Weights of a small transformer language model.
Architecture: RMSNorm before and after each block, capped logits.
MLP neurons of a small language model. Each row is named by its layer, matrix (down: output weights) and neuron, and shows model dimensions 0-127. Each number is 128 + 24 x the weight over its row's rms, rounded and kept within 0 to 255. Numbers have three digits each. A neuron's up and down rows have the sign that makes its largest values positive.
Before each neuron's rows, "fires before" lists the tokens most often just after its 100 highest values on Wikipedia text that the model never trained on. A number after a token or word is its count.

fires before: "-" 16, "l" 13, "ad" 8, "b" 8, "ber" 7
L9.down326:127102108142124126144130138118135168106142085169140122129083144091151120091077137138166125125138150155149142126135129113148141145124143139122130136107135174133174122159131132104114113123118125112115100110122108107160148123140146069107145131141132158183125159124140134166141133088169129079138105101135113112136150139116128146070148114123176131131053162111152165153126179153079106123120

fires before: "t" 22, "k" 9, "ch" 8, "ge " 7, "i" 4, "ted " 4
L2.down187:123119092113104089070147147116123134143143119190157122103194116144117124129123136096184140133083104152092138169090110102127121077124137163122152138071120106130084139132123138135116150129156116105117122149089150138159089127111108109071152133153122175106115147148118146164159137127138132128115093077139144137147114113154163131126092096136100116133123117099166155132117129109117110147115

fires before: " " 29, "-" 13, "D" 5, "ac" 4, ": " 4
L3.down298:123124153105133060125134116121132101147177086138096138110142099106132146123130117133124117171167168175148127130129154141100146119116146123171116129118155116075133141131148113073141135137163118127122156151120105083177094138110162063144110128130145088100158099080131123128127117111144112091115126141183141110154144112124173158108109126122125143085113149133104132134130116118083119149153

fires before: "on" 22, "5" 9, "th " 7, "ur" 6, "re" 5, "2" 4
L9.down26:090114104161146157130139111106158132118181122123148113142126109130120121150114123147141112173137103142150167133147122154119165102107131107142162111137096158120085077154120083110103109153181087102134161131138143140120116092116126062144140107111114117096189127167117122157088063140120124142149146147128139091106083104132135140128165125079114143106096114119164149163110097114110132117129

fires before: "en " 32, "9" 7, "ard" 5, ", " 4, "A " 4, "in" 4
L3.down232:165096163117111111159114142136177106140136157101087136124142114102142169140127142175110117134128141131117162146142199138152149108128114122123130114159137139087141146113136102132152112145105126112094109127154092133076114134125107153140135118102105115138138135160168105139129159130125136155144093139140096112100123121109126133117102069145148095150101098191152159136098144134135148108081

fires before: "–" 13, "er " 9, "a" 8, "a " 7, "7 " 7, "1 " 6
L8.down103:134131085123151135100202125133084129150103161079140125143121130117124146115173138126142160142129089137162103158162184113107127115154110108152153121153135113134103114123130114150146133138110165125152107131134159106142120145097110114106113144107112155112128145107104121117122142103190115132126135155088091111128123121139123106112129117135087144104189113100069143127124096142160145136129

fires before: "i" 21, "c" 10, "ti" 9, "ou" 9, "ound " 7, "g" 5
L4.down35:149129110171107121107148105119132146118159140097133115106169072120133130126183169158118118093178111111137114161119118156106129147082114172151134110152173149104076108115096121154138112106142113177169133096144121153154139158133124149128105113143115124141113100125168133130090075119123087165136133140129135131109138111112130121169148138136147076138139092110123126143113134107140137157085

fires before: ", " 31, "e" 7, "i" 7, "ig" 5, "ud" 5
L2.down320:132151197141144179087119143099175088111097171122146130124115145110131134115119131153135097157097150068107112141153142119136123152170172139169134117137096137141124107106120090121116129130084108130140134096141112112148154104113125085155118106096141125131127156146113130116106146101099169121144138087098170137082106172120127089118108101108124117106112125098154138148131107105114100116124

fires before: "op" 22, "a" 11, "ach" 8, "s " 7, "-" 6
L8.down247:121157135148130085107141111160106107152124182104140134112170149096164119147118129130097143153133153150130130162151163139127124139118166141122160173191126122155063123144154147118144135101129100124173125150157122139124130087169149137144166087164130095093101132152099153133097095144089088147127143135130127099122153107151117097128138119097154132139133136180100107134099172103137149134130

fires before: "ch" 19, "g" 11, "ti" 11, "m" 7, "t " 7, "ound " 6
L3.down346:158100140171149127119138127112076122133134142124182140130135137140135092103154117156055151118144123140144154154119130095116119141141153125093130156116172172113141118094108129110112155124122144108088094140118133177128130151110121074167125136129093119037112109120155137147152158141149140125120097131135093123110141135177118114123139128073103131124133090119135107118111128104145117117123

fires before: "ro" 18, "w" 15, "y" 9, "y " 8, "." 7
L2.down315:153137125122128072149141057121084114105140128169095116166138129101134100120091133119146148105121115094073179105153126129151136136099140155144136126099130176146140083140090133117105136133146174137133182145092122118174168133134116136124094137170118107161145130148155141144104130121091150091102159112114108143136099128158094134098143181138117086143108117147137101153145170105114089139090

fires before: "s" 19, "ent" 14, "s " 12, "ic " 7, "ent " 6, "ce " 5
L3.down1:108147135098151120140093134105146116168129112097131146131104128080133116156138112080159150111105161127124132099126080118159147118133162105118155121142113135143098155091123111113133133206164095133099108111144144107089172146079148124090152139158152094172130155130109109152103125125085097121148142100128177120155096141126097116093093107099140083101118113087143140103106149075103133120147

fires before: "00" 18, "er " 10, "l " 9, "-" 8, "6" 6
L9.down299:163097144152152134129145122110125135108131169092136093152148112138140119110117107132106114127176078117140127089107123097103143114146104122124114138077099148115157118139138143112146137157163086137146094139169116137180161115109130149133093163086142134181112112120170120099098104136148165130093120124154166086097114098162140139138129135125146151069115107118112135129120132163106144117124

fires before: "ich " 20, "ed " 10, "i" 9, "en " 8, "il" 6
L8.down370:100129111130111108097153122140114159098119135162118106148087154143119177133112111130119136131130113168111104163118179166131130130127119141089177136081158125119140143109130137101116137151156137137103086125123066096150121114109125124128094096077119136104132142140129118096124155163146155114122114129137075103141117115126150147114146111128131135152164134141145138157150117127091128123209

fires before: ", " 35, "7" 9, "9" 6, "8" 6, "2" 6, "s " 5
L8.down272:165159163140101132155109122103112169150107085157125097123110116154089102089139106136131118091127112107131147121127132124097107174111158103104110128118087105114071176168142151120166132116154147139070134094125107117121124123144159097116121135152109135089095128110107078127116116148120094117108120116100145071168130111113133126128092104087121104116144101093098129184094139137075100139103

fires before: "t " 16, "ed " 15, "t" 12, "tr" 8
L4.down65:068130096160124132152111160104141188142113135123125143153130133159151109174163165117182115172098132156159157157134118112123132099124135098115138142091089097111121145097140141104122134106116140129092151154107114127136126144116095140131097138101099150121135127132135153129103122139129146116143091138136082134069109106163154130141124126112126138175130155122102110132139093133091133114076

fires before: "s " 50, "t " 8, "r" 4
L2.down141:133132135152117139149104147128096170161112126130153102076102096081118121152134129080153119113162096100118145147117137125126139119100137104101160102157122153115116143108158160118134139151133137122149141133151145083109113130098169106126097149160119112113145139099122104127097127205136129159132096105135159074103104101134125109157145164123104081134140117074136103148167090114151154109134

fires before: " " 31, "se" 14, "st" 8, "l" 6, "el" 4
L8.down52:130123129134152080112078142059128123146131111146123119129159124092126138116126113119142131116131138079088127108127126132113131134162133133188112128132104080131125132161138110152088155110160138132158075160112116128127108148098146116151098100075100198119098084098150109125143175103128102147076128070102118139106117098135132137084108142113126153134116111122153146113126146078136110107094

fires before: "an " 17, "ip" 14, "ro" 6, "k" 6, "ell " 5, "t" 5
L2.down38:128161122131153121111107113175132137145137119131188120072165128115132090064145124127094145158160152140150140160141072109123085120179124139079140107104147132120129133060139126144124130122147140096143159100130122158108114135139138124114122099121105169102093125104137120149176096141118139125145109123120054161168131131067118143156116124096151102136143127139149161111135108093117112099135

fires before: "- " 42, "y" 5, "ens" 4
L3.down325:146165147141142122117123119103121159125106110132142110138162084145085089102144133108107145114158141086115160118113164107107148113152160096111174103088083125138137134132134136107085115135158169082133150119111123152114144093125161156125101121097099126097136101166126133129150156167151144136094139143146118169140116124070120090123132139126132148111080113102140152125107123074144165107137

fires before: "ti" 20, "t" 13, "ran" 6, "c" 4, "ex" 4, "ound " 4
L3.down41:093117153110145158103134144082123112129123127166161155117164132165123101074159154114179146135131130127136124135109128142147123125147116127130141126130152132165109123134114122126091147103114108112098160125090122174122136167136117137103105135116118148102129104170095131089137110125133154114100099108114155168148118165144135116158107149164133137127153139125108096171079180132145118151167

fires before: "- " 59, ", " 22
L4.down381:079100164119173128167150186112126103128087158157120126126112099104142107150115099121126119152119144104108110112132132085108150075099133086131120117157108096181126152178062102105141095155104160106134114114149145126057110111086171134148164100125154119144093143127139153115157148132122104139116147096133125146130099114121125120095108119114139132105127161139123154152117149156109128092091

fires before: "p" 12, "k" 11, "as " 9, "y " 7, "e " 7, "as" 5
L3.down255:127147108101120102138157095104152110106130115151146141054126138112119137115114125137089121092143135132091103124130115146103123181112099140147115134093147098168129124076117117127124142169118129145074087147159165155125132174141148134126171131113131104101128147124120145155142141119130165115111134139146115161137095139140099087112150112118170123138148143135169170092096184125122132155124

fires before: "| " 82, "ve " 6, "|" 4
L9.down347:119132148095075105132144119156143138086080126153128130109091127090100134128116123128087153111126100125108127108139126147074103119181102100108130146146142079183120132139104129137110171162132137120136110113152135091099121127140082160170084140150123129121136122168131170117132129149082128125152148090137156135086118080135133162165096151103174123115132115132103159086113130123104155130121

fires before: "c" 21, "tiv" 10, "qu" 9, "ti" 9, "t" 7
L3.down312:147104094146139160114163124103124105141085109176196143142148135149085095136131143138132148098118189148123135139132120131137117202105167136124119139091122113114133122170125129125159109114144111153084121103148127097112116121113104120124126116085134113151103128121125117121117155102102094146142132174099161170154127121162128129100076117123114084114148143131143140114109149068102116165140

fires before: "ame " 27, "a" 14, "ome " 8, "l" 7
L2.down138:088128140086149147109124148077100100122144127151142209089142104106135148086146141125139168093123118123166178130083167139116089146142164146118140139153119145161144137149118156149111119068108092167103128155114137147146124125116140109120110154138111095158128115159131163136132107141104119090108097113135136168119091125117125119115084105086118128156119140158114122185124124118174119141119

fires before: "t" 21, " " 14, "s " 6, "sp" 5, "n " 5
L2.down208:126111098122109152093139128129129181100113142123120123174123118144106101126142144136135128150155092135096135125112107103140125135116153116129110100100148140116148118112161124099130152152119147114142177150106126149169104140180100175132099138101118142192164160128113127121107117133152136119144133205131137124118170096161141113068156092107120127143113120112159158169138119153175096092104

fires before: "k" 16, "c" 12, "ce" 9, "o " 7, "e " 6, "tion" 6
L2.down188:101119137138141129129130105110116148110160161126115156121089138118102182099130154136153141121126132128134118180152146119131141092094088121119155163141138150114088081138120074160176109150084152150125155097154133132150096142164138134149112140091109113131104115113121147111143149129135099105115174092075109121108097189106089129079120115132140093174158118118159150132124145128138115171127

fires before: "to " 28, "2" 9, "1" 7, "3" 4, "10" 4
L8.down168:133137139088117158142172189096135148140132094117127114135127138133151107080148115132140121098109124176105130128155111093117087162144157128153113123128133158125158120141120131085110157096128128131098164104151168126119124126147115149143102164121144129111113138114143153166126098177117142118151141147132129123136126140137107165132107141153138140129108124121138087121167104130139148126113

fires before: "an " 12, "ree " 12, "ere " 10, "r" 8, "em " 8, "ir" 7
L3.down247:135152146154158163122118158128088109127138106117119144137170142157112081136149106105141137129117108155149115127152132109108137110155126099132155111119073141125121126188135122138095128157104140138112161138141173089178178105158133113171126164096134112137120111177146150101110146125161112118130126103146102171154105159087142103162176122119111186148147128105143132123106108127107149128115

fires before: "a" 16, "ian " 14, "a " 12, "an " 12, "an" 8, "g" 7
L8.down324:160150125090139141088118177076141141145143153119156100065152137100138132107183177110104119128079120100161101111130093149151139132153110112123139165115115130159160106099139126143130118135160149153091095139126128164169134158132102127103161132098126154124113133107156132131116124158091097123124107135132112154131125167108149103147112118138111128112122146120137137128096107163135152153142

fires before: "ch " 19, "uary " 12, "k " 9, "ine " 9, "i" 6
L3.down7:121100110116107102115125133148147137118116107116125155153152144144101129141149123106140158127111116141141121183120140142088084152139158164093106118159092128121065093130116080143152158145156087143153172122153125082130114153100144096166103146178127172164131135119083137155122132111142139141129144131165141117122066121162111142106067107150124132139113154140173154130126133128103122144154

fires before: "7 " 15, "8 " 13, "9 " 10, "4 " 10, "1 " 9
L9.down16:123142169111114126098100170140138128129126101163112131118115116120108149081121139096125089120123101072091074115162083145148129128145103139098138116118124096113109114155143117101125158107108127101097102149129128123124093122167135130106133127113130147116116079158143118102151146166118115118164162066114156131141149146104135149146093147143112144146130141141100121091105147158162134129102

fires before: "e " 23, "| " 16, "om" 7, "ure " 4
L2.down37:157110096177124132155141131119149093136100123145088105056126115161130118142148135093129084153157129126121157127126128117094126135127146115106086092099133079135122152133161144125159138089061130136145171166169160159101092137111161157124151094123161112114125162115185144127131130119147067129130165097110120143144107095113143105110141127128126167109162127074088112129138129129117147110148

fires before: "| " 98
L8.down202:091173113114090131143126112147142173134142129180147144116175131124159157087122154138123126102121141136170128109112157141116143090140126113104131091102125123133142155117153172112111123116148132155118157144147133149103155107132124194148093101154133127148114143173154142108124102119156109122160136117143101098158123139097128123124122154143086137087109119152118132088103113087166083186146

fires before: "-" 18, "l" 10, "ber" 10, "b" 8, "c" 6, "t" 5
L3.down234:167126136129141086136106127123139108113120110144102123171158110108113080100073134186176170120117132146102146132136121131111126143172108112145139150100130138158127128109145125137173142136141094132137120180136102106139102091130125102082160170141127154145143139114147153162094144111107183147123142116142120122140114134124085124124112118128096131116102132106148136124128157144127117100145

fires before: "201" 11, "2" 10, "199" 9, "202" 9, "198" 7, "200" 5
L2.down230:139117153120153114111127121176069121149115172135114150116134125159129103134137081126140175115114125149098165126103138126120108139133178137091125107124161122147139099142106158100094155168170140134111142159097166105173135102169142095150112153125147109089137091153135141154143089139115129117093091116105093121123177137145146144093136126160127127129148121133158059147113136121096175161134

fires before: "p " 15, "tion " 14, "st" 9, "tion" 8, "p" 7, "ti" 6
L4.down5:150112117135151139142117097091129132124120113160143110135149139131148115121121097136158167119132084108133111131147121122102151111137103136112146148147144112131104115133141097133149096136107152156168121118114134118116194130107155097072138136100113097134108125216111116094106162082138117143085164095119175156145138100095145120152116117131099124128155104117126145138127109189104083141117

fires before: "am" 17, "am " 15, "ch" 11, "st" 9, ", " 7, "e " 6
L2.down145:166092094127098149106125129148171192138153097149171139124160086166118156136161152119145104107100081144135115107112134133128152126134088143127125131123137144110121138099134140077176124130104113146129088129093108082131134154124145128084155133128110170102109157153152125159168069141109112101125104126109141127118131143094153124129155116098105131133124145127150156107146120154133132139159

fires before: "all " 15, "all" 13, "ot" 10, "illi" 6, "our " 5, "oun" 4
L9.down300:123091127103163139128146108107153145142096110145112133095136106125118113094133111107132143153160143137109097150132111145129118125138092125099142126149155115113086109114127118145158141146107148135129085157121096128119103126123136198157099093137136133088156119097132154104103172117143125152135090099108136161138121089141099127118110105160136139096140135112141112121126125115149185113122

fires before: "2" 20, "ic " 19, "e" 17, "ic" 10, "k" 6
L8.down348:157135135113136106120138106179127136155134180101122121115064146123145100122092178142149133122104119130128090103125132129151132155132141140133164175150102110151102131077137079159130112126153126113120142128117123134134125081136125155117187133151146152138151171131137112145121135168159128126174139122136143158115104110122117105145160133102067167118134123124153130129175111099158122175134

fires before: "s " 52, "ia " 9, "ian " 4, "a " 4
L9.down215:201165065127141139109173137142157105133107135165165131077109122144136183111191147141126137184101157134171125156117125124160133134107181155106112127159160097152169118139120177098131109121108113139112111149139130115143078177109145104139137114099139134100072134106120159118145121098116149118139139129166163130139102152159149129134103110121155136125141106113147111138151109116087145144118

fires before: "l " 15, "l" 14, "th " 12, "ther" 11, "f" 8
L8.down81:111143171138140084100132103176116137113124123179178173159107135160090162175124095136124142145104125114082159099157134122136123125138128147136099150112166126120171169140153130101152102124127160150097076130091109106091139132104088113084098153099138139134097116114120144121113147112160157103081124130147111108131156156157125160091117110133123141130123158089144106128131135123153134141179

fires before: " " 19, "C" 10, "R" 7, "C " 7, ")" 7, ": " 6
L3.down265:111145133131088098145124110158133137139078116127081156102183120103115124115105115118143135144157123167099097129114140115138127130147119163135132151157148109132067132136098115101112127117087131118162135110097124107140150077146157139139117134155134119141156134135114126137057133184140129093098160156117084141155140124126161080126162120184122122164156143114079139159147136101103116118126

fires before: "201" 12, "2" 12, "202" 9, "200" 8, "199" 8, "1" 5
L3.down329:136130114069117143093122081144145125164093128152095147127146140115136113165119107147195155101116123167115141162095119142100097109164125160132116145152109097115139108112150079133128121170109124114135157152124123116147097099121083145154092139148139114154123128086130146141170086123126128072118095130144128138091098149134117117097138122133139168129114126134126097135104152133105161132111